MLP neurons of a small language model. Each row is named by its layer, matrix (gate and up: input weights) and neuron, and shows model dimensions 64-191. Each number is 50 + 10 x the weight over its row's rms, rounded and kept within 0 to 99. A neuron's up and down rows have the sign that makes its largest values positive.
After each neuron's rows, "fires on" lists the tokens most often at its 100 highest values on Wikipedia text that the model never trained on. A number after a token or word is its count.

L4.gate244:25 37 58 51 49 53 58 55 49 51 56 57 42 49 54 46 44 42 65 38 56 57 47 67 61 69 57 51 54 48 35 40 32 51 30 45 61 46 59 48 54 55 53 53 40 35 44 50 62 45 54 50 41 58 62 31 37 57 63 50 49 51 35 45 44 46 33 52 58 68 67 60 53 60 29 50 59 36 51 47 50 54 57 40 57 47 57 50 46 48 39 46 30 58 45 65 57 58 60 66 39 58 59 46 47 38 37 64 48 51 51 45 51 66 38 41 64 55 57 50 58 64 39 55 49 44 53 44
L4.up244:25 32 63 36 46 66 54 59 43 56 58 47 54 59 58 46 57 43 62 54 45 53 59 61 58 47 59 41 65 37 50 51 43 55 49 51 44 50 45 50 43 59 49 40 54 43 50 44 56 46 43 52 51 53 64 27 40 59 53 48 47 50 42 42 50 38 36 74 50 68 37 60 33 20 60 53 56 53 50 50 40 55 55 46 47 63 57 50 51 47 39 67 40 53 52 47 47 49 56 59 42 45 34 63 62 40 43 61 36 46 64 63 48 57 42 43 59 58 54 59 23 54 53 64 56 53 64 62
fires on: "/" 34, " Type" 12, " (" 9, "\n" 5, "." 4, "ase" 4

L4.gate214:35 48 38 39 70 51 50 39 53 57 69 47 54 33 48 44 60 66 57 63 57 54 30 53 51 61 50 55 55 60 46 54 41 57 70 60 50 44 43 51 51 34 38 43 51 59 37 62 41 44 38 42 54 60 65 56 34 62 49 46 35 48 58 69 43 56 51 44 35 59 43 49 56 78 56 61 15 49 49 47 46 52 58 60 42 69 60 33 42 54 58 53 40 41 52 57 46 75 37 54 68 42 35 50 46 56 48 64 57 49 66 44 52 43 61 47 46 50 34 52 49 62 43 44 49 63 47 55
L4.up214:49 64 44 53 66 38 48 38 45 53 61 39 39 58 66 48 59 55 51 33 67 49 42 45 54 46 39 53 48 64 61 41 36 73 45 44 56 63 43 63 42 62 67 61 56 59 41 54 48 65 52 22 62 48 39 22 46 61 53 58 63 61 27 62 42 52 52 62 47 59 54 39 53 45 68 47 35 76 52 53 58 56 57 47 59 48 41 57 52 48 56 54 40 52 51 50 50 46 54 51 48 53 38 33 64 41 45 62 40 39 45 44 52 41 57 52 50 56 39 58 53 29 50 47 53 48 67 44
fires on: " Platinum" 13, " High" 13, "Billboard" 12, " high" 8, "gle" 6

L8.gate478:38 55 52 52 45 60 61 53 60 43 47 60 51 47 30 38 68 39 51 37 52 48 53 53 53 40 50 39 59 50 34 31 38 36 42 47 47 64 55 42 26 35 45 63 47 34 70 50 71 60 59 44 40 39 39 60 53 47 39 57 57 52 64 56 57 45 31 60 52 31 56 48 56 40 53 48 55 68 48 47 61 57 55 68 39 62 58 52 50 59 64 49 51 60 35 52 59 51 64 64 40 73 60 53 52 52 48 45 62 48 47 44 55 53 57 43 16 51 55 68 56 47 63 42 55 32 73 61
L8.up478:55 55 57 59 51 38 38 44 62 46 54 52 39 35 31 45 58 49 51 71 67 57 44 42 65 56 55 60 72 36 33 54 53 58 34 54 39 57 41 60 50 50 49 32 44 60 54 64 61 56 41 61 54 49 32 49 37 37 33 37 50 57 50 43 41 55 53 59 46 48 49 37 52 68 69 70 49 62 42 73 55 64 47 63 49 60 45 52 51 52 27 44 55 49 25 35 52 49 42 55 44 40 40 49 43 51 65 59 59 47 48 54 49 35 61 38 58 41 44 51 50 50 55 41 31 50 61 44
fires on: "1" 18, "2" 11, "la" 9, "al" 7, "am" 6, "6" 5

L4.gate475:45 59 69 58 48 54 42 45 53 48 46 58 49 37 52 45 42 61 54 58 60 56 66 46 55 66 53 41 41 39 56 54 47 55 40 23 52 35 53 62 32 71 56 64 51 55 55 49 30 75 51 67 32 51 55 50 54 58 56 59 54 56 44 27 64 54 52 63 33 50 60 61 77 52 45 61 67 42 59 60 34 43 52 61 34 47 48 48 33 48 61 60 61 35 41 56 36 43 52 53 46 44 48 43 48 51 43 55 55 37 53 37 58 59 55 53 60 64 51 35 23 60 41 54 39 55 66 32
L4.up475:55 44 64 44 32 41 49 42 43 46 50 46 62 46 55 42 60 68 34 46 71 56 50 42 65 46 67 56 50 41 59 59 73 52 36 37 57 44 29 67 30 44 53 43 58 48 58 54 60 40 64 37 37 52 51 50 55 53 68 49 69 51 56 47 75 38 59 67 47 40 64 33 67 47 53 45 44 42 54 44 54 58 50 59 40 50 44 59 32 52 48 54 56 44 50 53 55 53 37 66 45 39 38 42 47 38 36 43 69 47 62 58 62 40 47 59 53 67 42 49 54 33 48 51 40 47 52 56
fires on: "-" 46, " •" 7, " Name" 6, "===" 5, " sub" 4

L7.gate614:45 39 52 49 48 59 40 49 51 56 50 58 52 65 41 54 40 66 56 50 82 36 56 34 73 59 60 42 68 46 42 45 64 24 50 49 39 55 42 56 40 65 27 41 59 39 50 45 50 47 37 44 48 40 52 46 60 48 46 51 69 67 42 42 37 40 39 47 42 52 45 55 65 41 49 64 70 45 40 40 40 65 55 52 46 50 56 55 45 50 45 44 74 62 55 55 46 43 62 59 54 44 66 43 50 56 53 54 57 55 48 56 53 66 35 59 59 59 51 28 51 73 59 50 56 33 40 61
L7.up614:42 38 30 47 34 49 43 61 53 61 50 43 42 54 67 48 45 40 33 36 35 55 70 52 30 65 35 44 57 57 55 33 56 56 41 31 52 34 60 46 49 60 49 43 71 71 57 51 56 52 55 49 52 48 37 49 53 60 63 39 47 57 52 60 52 55 44 58 38 44 49 51 47 38 43 49 21 57 55 40 46 55 47 33 60 35 37 66 65 47 51 61 50 54 44 37 52 42 51 42 46 51 51 52 42 66 36 75 60 49 57 32 33 41 51 55 70 43 63 43 55 59 28 34 48 27 48 41
fires on: " of" 24, "\n" 15, "9" 13, "7" 9, " (" 6, ":" 5

L4.gate464:28 42 49 62 48 57 55 40 43 47 53 53 37 55 54 33 59 37 52 58 49 47 53 55 45 59 68 56 51 41 40 54 52 31 41 55 42 47 31 62 55 43 53 58 53 56 47 58 60 46 39 45 47 63 28 40 46 53 46 32 43 40 50 47 38 50 46 47 64 61 44 52 44 47 52 47 48 57 42 62 48 47 48 62 38 54 45 48 40 59 45 40 39 34 44 39 48 42 48 77 46 42 36 60 48 55 55 55 52 56 20 70 54 60 33 54 68 67 67 36 44 40 41 62 34 50 48 54
L4.up464:19 36 61 58 61 47 30 41 45 29 59 43 59 56 50 42 39 47 52 69 64 59 45 37 65 47 33 58 45 59 43 43 59 25 71 55 52 63 56 41 48 41 43 47 27 61 46 49 50 45 58 41 51 54 48 67 26 53 41 56 52 47 46 45 37 43 60 64 47 45 53 46 52 48 63 47 49 47 54 37 57 42 76 53 51 56 60 42 34 51 70 57 46 52 50 57 47 67 50 46 50 39 68 41 47 48 39 72 56 60 61 21 45 60 43 60 53 46 33 58 48 48 45 37 44 32 55 45
fires on: "==" 50, " ==" 30, "===" 10, " ===" 5

L8.gate239:51 60 57 58 44 56 51 59 41 55 49 32 38 32 39 58 47 51 52 44 33 40 46 44 41 44 43 55 50 42 35 66 50 42 46 46 46 72 53 30 65 55 53 43 68 39 35 45 49 59 38 68 57 47 50 57 48 47 63 39 41 45 44 58 41 35 41 53 62 51 51 37 60 55 31 54 62 47 35 52 51 46 58 46 62 54 69 46 53 46 50 50 41 53 39 42 66 52 65 64 49 53 64 39 48 55 63 53 52 40 49 52 62 43 61 52 57 30 49 72 51 60 56 56 47 54 69 39
L8.up239:54 58 49 36 50 72 51 29 56 71 58 48 54 42 59 63 39 48 45 49 35 45 35 52 46 35 46 55 57 47 61 69 52 54 45 48 52 47 59 38 54 32 54 50 42 68 56 51 32 49 54 25 50 61 55 28 49 40 46 71 62 41 52 47 56 57 50 60 35 46 51 56 34 54 39 50 52 54 39 68 53 60 49 51 54 32 39 61 55 32 56 41 63 57 52 32 57 61 38 53 68 35 64 55 49 52 62 46 53 40 48 36 53 45 41 52 54 68 59 59 64 50 32 60 56 51 46 46
fires on: "," 52, " and" 22, "s" 4, "b" 4

L9.gate503:31 58 41 18 51 34 42 52 55 69 55 61 64 48 67 66 52 58 61 42 54 57 50 43 43 52 50 67 37 55 43 52 58 48 34 33 45 51 52 37 54 54 55 41 43 49 53 47 40 44 70 41 56 45 65 59 47 50 56 57 50 49 53 53 38 57 48 37 63 51 48 57 60 57 53 41 36 50 57 55 57 42 38 54 52 35 43 23 16 40 62 54 41 53 35 58 45 46 44 66 47 51 57 49 28 47 46 43 49 61 48 51 58 51 47 38 40 49 61 62 29 67 49 57 40 46 35 48
L9.up503:48 45 46 35 60 43 55 48 50 44 49 52 43 42 65 67 44 48 52 33 55 54 47 42 43 56 63 46 51 64 52 54 38 39 26 35 48 49 51 29 61 57 59 38 50 53 41 77 37 52 66 76 32 44 43 56 44 41 51 52 70 54 58 40 48 56 43 42 52 61 67 63 50 62 64 48 38 63 68 37 67 67 42 54 60 36 46 29 41 40 58 46 66 50 40 58 67 49 45 57 55 60 47 56 47 45 49 41 53 28 42 51 52 43 44 44 48 51 51 50 28 55 36 43 58 68 48 68
fires on: " in" 16, " (" 11, " for" 9, "el" 8, "ar" 8

L4.gate703:41 56 57 33 58 48 46 35 51 58 66 54 43 23 69 44 58 43 47 65 70 57 44 51 45 56 28 47 45 48 47 52 39 54 62 43 58 65 34 44 50 36 44 52 51 56 45 41 44 54 40 40 27 61 39 49 40 40 49 52 50 82 52 64 55 56 59 68 51 60 42 39 54 60 58 43 75 45 52 57 37 43 56 57 48 54 56 45 53 73 55 48 49 33 43 33 52 53 59 50 43 52 43 46 64 56 46 36 34 44 25 58 67 52 40 54 55 66 45 52 41 52 42 44 46 42 55 50
L4.up703:45 52 58 42 48 46 36 41 40 62 63 42 25 47 45 37 40 35 51 41 45 51 56 62 52 65 42 58 41 47 64 55 50 43 48 46 35 52 65 51 34 40 54 58 43 53 42 59 66 48 55 51 52 63 59 51 36 48 47 51 46 44 54 60 57 48 53 54 58 58 50 50 64 63 64 41 61 32 61 49 51 42 51 47 62 42 53 48 47 33 63 58 52 45 36 32 51 46 65 60 62 50 46 50 63 54 42 44 50 57 44 30 62 72 65 71 47 58 46 68 39 49 52 49 54 52 47 36
fires on: "==" 36, "W" 6, "N" 6, "sh" 6, " ==" 5

L4.gate560:52 52 67 51 54 34 43 45 65 52 54 43 39 56 48 38 55 51 58 56 46 49 54 53 69 45 44 80 66 56 30 51 61 50 51 45 40 51 61 28 63 45 40 60 53 46 35 50 37 55 57 39 53 48 33 52 45 40 49 28 42 65 58 47 58 51 55 45 53 66 49 37 62 60 39 41 64 24 40 66 63 53 43 62 53 39 26 53 55 51 40 63 58 42 51 47 64 48 66 70 61 53 58 67 71 47 50 67 45 56 46 67 56 42 51 55 35 51 58 53 44 45 55 41 45 41 52 43
L4.up560:69 46 45 44 59 28 45 42 56 49 43 34 47 52 65 49 56 44 40 66 47 45 45 70 71 55 46 46 52 33 67 43 67 52 44 48 69 58 39 66 59 58 41 50 42 51 48 63 38 48 62 19 56 54 34 50 40 36 65 60 52 54 59 43 53 43 54 52 48 46 48 41 41 62 48 38 46 41 52 42 50 55 50 51 55 63 85 45 38 59 46 50 49 33 50 48 45 47 57 54 54 49 48 52 29 40 65 49 47 62 49 46 39 54 47 52 44 47 49 41 41 53 55 55 53 56 56 53
fires on: "," 94

L9.gate28:46 50 52 36 50 48 34 59 52 47 37 38 39 38 76 46 27 40 51 38 48 61 38 40 66 57 37 52 59 50 54 39 46 60 54 50 36 47 46 61 53 37 71 52 38 43 36 66 39 42 40 54 56 29 42 31 58 63 49 53 73 44 51 49 52 46 50 44 48 63 58 50 57 49 53 50 41 55 57 39 57 64 55 53 58 46 49 50 40 57 47 46 38 54 42 47 54 61 52 55 36 60 57 50 53 49 55 38 57 48 36 55 44 54 41 51 47 55 54 54 44 59 41 42 50 28 45 60
L9.up28:50 65 62 61 58 45 37 63 40 51 53 49 48 45 43 50 38 45 38 45 41 55 49 48 56 54 49 49 55 42 47 62 33 61 39 37 49 42 56 75 51 31 53 56 45 51 57 62 36 42 63 37 75 45 41 42 54 64 43 67 49 54 61 56 42 62 37 37 50 62 52 57 61 57 44 51 40 70 57 47 46 58 51 51 68 71 45 53 51 69 41 39 51 47 62 52 42 39 68 53 48 58 51 53 43 35 58 45 35 48 48 47 44 47 46 33 50 44 50 46 45 39 50 49 50 49 49 46
fires on: " and" 19, "," 16, "\n" 13, "o" 12, "-" 9, "ly" 8

L4.gate110:53 53 66 36 55 38 51 54 68 25 36 45 56 53 65 46 38 50 49 49 45 60 53 55 36 48 60 34 59 54 46 44 65 40 53 44 36 46 68 56 56 51 41 41 27 29 57 37 44 50 60 57 60 44 62 54 74 55 58 46 57 52 46 53 56 28 63 51 62 59 71 45 49 39 46 47 36 36 52 47 49 53 54 33 46 38 44 43 52 39 45 30 69 47 49 59 54 49 64 64 52 49 50 40 41 46 47 63 62 55 50 50 56 61 60 32 63 33 53 63 59 62 43 37 56 58 60 65
L4.up110:70 62 54 31 58 33 39 65 68 55 65 74 54 49 61 62 44 46 56 29 36 63 42 61 50 65 55 46 48 60 57 52 55 61 53 44 57 59 65 58 43 54 38 52 42 42 56 40 51 42 49 45 46 49 68 53 55 56 47 54 71 49 50 46 47 72 64 48 44 44 65 45 47 51 45 43 49 50 67 57 37 40 58 48 53 39 48 61 32 59 42 43 56 45 56 37 59 50 51 62 27 58 47 29 55 57 56 44 65 52 45 48 52 43 59 47 44 40 54 38 57 59 32 34 50 51 59 56
fires on: "," 24, "ist" 18, " successful" 9, " late" 8, " long" 7, " early" 5

L9.gate602:32 42 37 53 56 55 44 60 55 33 43 62 40 40 46 66 47 60 47 42 39 44 45 74 63 36 49 41 42 45 50 52 36 50 37 50 63 36 45 37 64 54 45 46 37 42 39 37 37 42 54 53 53 46 43 53 47 43 40 57 76 60 67 45 52 56 37 52 55 54 63 45 53 62 64 57 35 56 46 61 48 57 42 45 52 40 49 59 42 66 50 63 31 42 25 50 47 37 56 62 61 56 39 32 45 45 36 53 52 44 51 60 62 42 58 31 39 58 47 57 54 40 46 60 48 46 58 53
L9.up602:48 43 40 67 49 54 71 71 41 60 62 49 47 51 44 43 63 44 48 37 36 49 56 45 57 49 48 56 66 36 50 57 39 58 44 42 49 57 40 48 38 50 29 49 28 63 50 52 52 46 47 62 48 30 27 41 54 45 57 50 71 57 63 41 53 34 36 52 39 67 57 29 72 59 66 55 67 59 53 63 44 56 55 30 38 54 41 48 58 38 62 47 38 55 54 46 46 51 63 60 61 58 45 40 42 44 40 48 46 41 41 42 49 51 52 44 66 51 35 42 49 48 46 50 40 70 55 54
fires on: "2" 78, "t" 13, "1" 4

L2.gate703:58 43 48 45 48 57 32 47 43 50 49 62 58 52 42 51 46 66 44 40 66 57 67 42 42 42 58 38 37 29 62 63 69 52 42 62 54 56 44 58 59 36 62 42 49 69 67 42 60 53 42 48 61 49 60 56 50 59 55 40 51 45 59 52 60 59 52 48 54 52 31 49 48 30 68 39 53 46 52 45 44 58 42 40 64 60 39 59 43 58 54 53 36 71 40 35 53 48 40 68 50 49 48 64 62 45 49 54 51 57 36 37 43 38 48 51 51 69 37 55 33 34 56 37 51 57 52 60
L2.up703:69 46 38 53 55 58 58 44 57 39 45 54 57 43 50 67 51 44 36 50 34 57 51 61 57 41 41 45 73 48 47 39 35 42 71 52 53 51 56 59 43 49 54 63 38 46 42 44 53 58 41 61 37 36 31 55 62 54 50 56 45 65 34 65 50 60 58 61 54 50 34 49 52 54 48 64 56 48 55 46 28 59 61 39 60 42 49 51 58 34 48 58 59 42 65 59 38 72 74 62 51 26 42 42 58 54 48 46 61 40 36 49 61 69 41 39 52 59 49 52 54 56 53 38 56 49 57 42
fires on: " after" 50, " After" 17, "After" 15, " before" 11

L2.gate536:45 51 42 46 71 39 48 32 60 63 60 46 50 72 53 55 57 39 40 37 34 33 56 45 67 45 64 63 44 65 64 55 49 62 61 53 76 58 65 43 36 30 60 52 49 54 42 56 58 55 53 53 47 55 70 46 63 48 27 36 40 46 50 61 44 48 37 51 46 55 40 28 49 49 47 57 51 59 56 37 41 50 52 52 33 63 58 59 35 63 43 39 50 65 43 47 50 58 64 50 50 61 56 51 32 59 47 41 45 46 45 43 58 68 62 56 38 39 33 47 55 71 48 42 49 54 52 51
L2.up536:53 38 62 43 61 51 38 53 43 48 51 59 34 62 45 47 60 55 46 37 71 52 45 46 53 35 68 52 55 53 46 46 32 58 65 45 51 33 41 51 53 53 51 47 47 50 37 54 52 59 46 47 51 33 54 52 60 60 45 67 55 42 40 64 40 47 49 62 54 69 59 53 33 39 48 62 52 68 50 49 66 60 58 36 46 40 71 46 49 63 50 43 63 50 59 64 59 44 32 69 42 41 19 47 59 61 67 41 43 48 54 34 48 56 58 59 42 67 31 52 63 61 45 40 47 45 57 71
fires on: " main" 18, " known" 14, " popular" 8, " high" 6, "Music" 6, " High" 5

L4.gate614:49 51 60 75 47 57 40 51 52 57 56 48 63 40 55 40 37 42 55 46 51 59 59 46 51 34 58 41 60 55 57 57 59 62 57 37 41 54 31 49 48 42 29 51 47 46 59 46 51 41 32 60 52 67 56 42 45 53 46 59 62 56 39 45 33 54 47 41 58 57 60 31 68 51 49 45 50 36 46 49 54 54 56 52 38 55 54 31 38 55 44 32 59 48 51 34 67 53 46 59 46 46 42 62 61 50 53 41 37 66 43 51 69 59 37 58 47 72 44 46 41 49 60 44 51 50 48 52
L4.up614:40 73 43 30 46 50 56 45 50 68 39 61 52 45 58 66 48 46 43 38 51 46 56 49 39 71 47 41 52 57 59 46 70 47 50 43 45 59 56 43 31 27 60 60 50 67 56 43 47 47 48 72 47 54 43 60 51 61 61 60 50 63 56 33 35 55 28 50 60 42 64 59 53 62 43 57 58 58 33 66 51 54 54 53 56 32 55 59 62 43 48 53 66 51 47 51 40 55 46 56 64 40 65 47 64 55 52 42 64 39 48 45 31 52 57 41 49 25 33 48 53 56 41 49 38 37 49 67
fires on: ";" 50, "\n" 18, " |" 12, " (" 7, " /" 5

L7.gate412:30 48 62 65 50 45 34 49 54 39 63 49 49 49 44 44 59 57 45 53 35 46 63 42 44 45 59 40 63 66 41 68 63 50 54 40 37 51 56 55 40 59 46 49 39 68 56 56 44 47 65 62 50 39 66 48 45 45 55 40 68 47 68 29 20 37 55 54 51 50 63 41 55 46 53 61 53 41 61 43 37 55 55 51 65 65 40 60 54 42 54 46 57 61 67 38 34 63 48 66 40 56 61 58 70 69 41 38 42 33 44 53 50 48 54 50 53 43 61 42 27 51 60 62 59 57 58 33
L7.up412:49 47 36 71 49 66 40 62 39 44 47 67 56 59 49 27 39 47 34 48 47 44 50 47 44 48 43 30 59 52 45 52 56 45 57 39 41 58 64 66 38 49 51 56 43 51 38 49 52 53 50 60 64 40 56 60 44 24 63 55 68 62 49 42 39 42 65 40 44 49 35 59 34 34 56 58 44 67 55 65 56 60 52 43 51 65 45 58 77 52 50 37 69 45 58 38 34 48 62 69 48 65 54 54 54 51 41 80 56 28 49 33 63 34 55 42 46 54 54 35 44 55 57 63 60 39 68 57
fires on: "s" 56, "es" 6, "on" 4, "de" 4

L8.gate582:47 59 62 39 41 55 41 57 38 55 54 34 53 44 53 74 39 53 69 35 49 53 51 53 50 44 37 67 58 64 69 61 43 66 39 41 41 27 49 46 52 46 46 46 38 36 32 52 30 54 38 44 44 45 26 51 49 43 40 45 45 55 75 50 49 53 41 16 47 70 49 44 52 57 53 70 38 63 58 44 46 56 62 37 59 40 63 43 42 54 29 56 51 54 55 35 53 34 51 51 62 57 55 61 38 51 44 27 53 43 45 61 51 42 35 56 36 31 51 53 33 65 52 61 53 47 42 37
L8.up582:48 61 54 28 64 41 42 49 54 59 57 37 51 36 58 61 64 60 55 38 62 47 54 52 38 47 46 56 23 56 68 54 57 61 55 50 46 46 30 52 45 50 61 47 56 32 36 49 36 22 53 36 46 47 39 72 46 29 53 52 45 59 50 65 45 54 40 38 38 86 62 57 55 59 46 51 40 41 60 43 39 53 54 53 62 54 60 42 30 44 68 54 43 49 42 45 42 53 56 69 49 59 40 49 35 57 44 41 45 51 58 60 53 33 28 42 40 61 60 56 39 59 47 52 62 41 60 56
fires on: " in" 22, " and" 11, "," 10, " for" 9, " to" 6, " so" 6

L2.gate549:34 46 35 55 68 39 42 59 45 42 42 48 39 54 52 31 53 52 40 42 37 64 49 60 48 49 51 43 48 52 51 47 50 66 45 35 52 43 25 40 39 39 37 51 55 50 49 55 42 52 47 57 34 70 60 70 38 45 53 34 61 48 50 53 47 62 63 47 63 58 44 35 73 57 56 50 55 53 45 49 51 53 60 49 46 31 41 62 38 47 39 56 45 51 56 50 44 66 61 58 37 42 52 49 62 35 54 53 55 45 38 35 61 47 54 69 54 59 38 51 41 57 45 58 40 53 46 57
L2.up549:41 37 51 55 59 45 62 59 30 57 52 37 41 48 56 29 51 55 59 43 50 62 60 43 67 47 67 56 41 52 64 58 56 49 60 44 56 59 33 55 65 40 37 49 70 55 53 45 48 52 44 63 38 60 50 48 37 44 43 57 54 44 54 59 57 49 59 38 58 64 49 35 82 41 53 68 34 51 52 61 46 54 61 65 53 48 42 54 33 37 57 54 53 55 51 48 60 65 78 50 44 25 50 53 73 45 54 55 47 47 42 43 55 48 53 52 58 66 57 47 60 54 27 38 56 46 57 55
fires on: "===" 36, " ===" 33, " ==" 20, "====" 7, "==" 4

L9.gate681:43 47 37 48 58 55 40 51 53 71 59 42 66 52 37 46 38 55 45 54 69 51 45 54 47 49 57 47 39 43 61 53 56 59 43 39 51 28 49 42 40 47 38 45 57 45 50 37 50 54 67 40 54 27 42 40 33 55 50 54 61 71 65 40 50 47 52 46 51 61 59 41 53 52 74 49 61 51 63 42 40 58 62 52 73 37 44 54 55 47 60 57 39 60 55 31 63 46 58 47 45 51 37 77 46 59 57 41 45 61 74 53 49 28 37 55 60 61 30 56 63 24 67 57 33 49 56 56
L9.up681:35 51 55 66 54 54 42 48 46 45 49 58 57 46 39 36 47 73 47 48 54 48 49 40 61 59 52 57 64 47 46 53 38 59 62 42 55 45 52 51 49 55 45 50 45 67 38 42 45 36 49 52 42 43 52 60 47 49 50 58 54 68 63 36 54 46 55 60 53 59 40 53 59 35 62 53 60 46 65 39 60 43 49 43 50 58 49 46 46 36 73 34 48 50 25 28 48 47 41 50 42 52 42 56 47 45 54 58 58 53 42 30 44 32 40 41 50 45 70 54 37 53 35 51 54 54 40 60
fires on: "1" 27, "0" 20, " as" 9, " form" 5, "2" 4, " " 4

L7.gate560:61 58 38 50 39 58 43 37 58 48 49 37 40 32 43 64 53 47 54 42 44 27 35 35 62 59 45 62 28 40 41 45 48 58 54 34 56 46 47 31 55 57 56 45 24 50 46 61 55 60 50 49 69 48 48 31 61 32 51 40 56 50 45 52 61 49 64 43 51 69 62 45 48 65 50 48 49 54 43 59 54 50 49 43 45 61 51 38 47 44 62 51 61 67 20 40 34 43 49 64 48 49 48 56 60 51 53 56 27 48 37 42 56 55 28 51 52 57 48 33 35 53 28 49 45 47 54 49
L7.up560:50 58 58 53 38 76 34 46 59 47 53 43 47 38 59 52 42 40 48 49 36 43 33 65 50 51 57 55 36 52 44 44 47 53 61 52 35 59 45 69 59 51 61 47 40 42 58 55 59 52 62 62 55 66 60 38 55 54 45 43 55 39 47 47 66 41 57 50 52 60 48 55 41 45 48 52 59 45 51 49 52 43 61 52 47 49 42 57 29 47 58 52 61 54 51 39 36 60 41 61 31 42 41 44 59 47 37 45 44 38 47 57 59 33 53 63 33 58 45 48 40 48 47 31 43 57 33 48
fires on: "," 56, " and" 33

L9.gate275:53 41 69 50 50 69 58 63 54 50 55 37 43 53 44 48 46 53 57 21 49 53 47 47 46 62 68 38 50 66 50 57 35 31 62 53 45 58 58 36 71 46 57 41 50 57 43 43 54 35 45 40 48 49 72 58 43 47 59 53 40 38 46 56 45 57 47 49 51 57 51 52 52 61 42 62 53 48 48 56 46 51 56 56 61 41 63 39 29 37 36 59 43 43 50 39 34 62 60 55 65 51 43 24 58 40 48 45 67 27 40 51 54 44 33 53 46 56 33 55 38 73 44 32 42 50 53 52
L9.up275:31 47 41 57 55 37 58 52 58 45 41 50 40 44 54 26 41 46 66 32 61 57 49 45 49 58 51 49 69 47 43 64 48 52 42 74 59 54 36 58 53 66 54 43 42 43 55 38 50 70 49 42 62 27 35 39 52 69 42 39 36 41 54 45 38 55 56 59 44 48 42 46 47 34 54 40 44 54 43 51 46 39 41 25 47 38 36 31 59 41 39 46 48 44 56 55 61 50 51 45 59 40 68 47 53 54 47 55 42 38 64 58 54 36 66 60 42 51 48 42 32 49 47 74 48 47 46 38
fires on: "\n" 61, " (" 20, " the" 4, ")" 4

L9.gate625:48 64 33 45 47 46 41 55 62 32 64 40 37 47 37 46 55 65 50 43 40 42 46 55 47 38 42 59 45 58 51 51 56 68 40 65 49 54 57 51 42 44 47 44 42 46 29 45 46 59 41 35 58 39 41 37 61 49 62 39 60 62 60 41 74 50 47 48 51 62 69 60 65 40 47 61 35 55 54 32 46 62 48 38 40 48 50 60 58 45 48 45 34 54 40 56 39 50 73 61 34 41 57 61 49 57 61 61 46 43 49 46 43 31 34 53 46 62 58 40 14 59 39 48 58 72 42 46
L9.up625:60 61 43 34 51 49 58 38 66 60 53 39 59 59 53 45 58 50 51 44 56 47 42 48 71 34 69 42 32 53 49 50 46 62 45 43 69 63 49 44 42 60 39 44 47 53 47 45 34 59 60 44 60 57 45 45 67 41 66 45 46 50 50 44 40 45 61 64 60 45 57 54 40 28 54 50 39 49 51 51 56 39 54 54 43 46 55 57 50 55 55 33 54 51 44 40 48 46 40 59 46 33 34 44 51 38 62 48 51 49 40 57 47 45 50 44 55 56 47 60 45 35 51 31 37 56 25 53
fires on: "," 82, ")," 12, "\"," 4

L7.gate419:33 53 70 68 71 51 48 62 51 48 46 27 42 38 55 48 55 37 69 54 25 46 39 26 50 58 47 45 40 49 34 52 55 42 43 60 40 68 57 37 51 55 42 54 63 58 42 57 38 46 51 47 49 56 42 51 37 28 66 30 50 51 56 49 55 30 59 46 52 64 70 44 44 61 47 53 44 38 66 45 51 39 48 49 67 42 46 60 48 67 52 56 64 46 68 44 55 64 65 55 38 55 65 58 49 51 43 46 49 34 51 61 64 60 56 49 41 40 34 55 40 32 50 55 41 65 66 56
L7.up419:45 58 44 55 64 50 48 47 60 64 40 59 62 50 57 26 41 46 49 36 47 50 56 35 45 47 67 49 44 40 80 56 29 53 64 64 43 46 58 58 56 52 33 52 53 60 40 41 49 55 33 47 50 47 74 51 57 45 65 62 48 55 56 50 44 51 50 35 48 58 78 60 47 55 40 53 55 47 28 59 51 53 63 65 63 53 48 63 48 44 30 42 54 53 56 57 48 47 51 51 50 59 36 56 55 51 41 51 57 52 52 43 49 56 52 47 53 72 51 56 65 62 52 41 46 57 49 54
fires on: "-" 48, "s" 38

L7.gate496:71 45 50 74 48 44 62 36 51 27 46 65 54 66 47 36 37 56 43 50 79 46 58 75 47 38 53 60 23 48 60 55 47 49 41 45 51 52 60 40 56 39 69 43 63 61 51 57 59 54 44 59 41 56 63 41 37 45 55 48 54 50 66 53 55 49 39 50 60 43 54 55 55 46 62 53 51 18 40 24 51 70 56 67 53 68 62 40 49 44 52 59 68 50 32 43 49 51 56 53 54 34 36 50 49 55 45 39 52 61 51 57 55 46 51 55 32 65 58 42 45 48 57 34 43 54 37 58
L7.up496:40 56 51 46 60 34 50 21 51 58 44 47 32 58 46 54 39 50 51 57 60 51 39 57 54 60 40 58 56 54 27 43 42 40 55 28 55 58 71 47 65 55 49 42 49 59 33 56 54 51 52 43 47 51 33 49 35 57 55 35 44 50 62 59 33 60 42 69 60 48 45 46 44 44 52 43 53 32 56 49 61 67 42 34 64 53 50 50 52 59 44 42 59 48 53 56 71 44 63 37 55 42 35 46 62 36 41 43 45 65 22 44 51 45 67 36 32 47 69 76 59 41 47 32 58 56 32 39
fires on: "ra" 24, "tro" 12, "ja" 10, " after" 4, " After" 4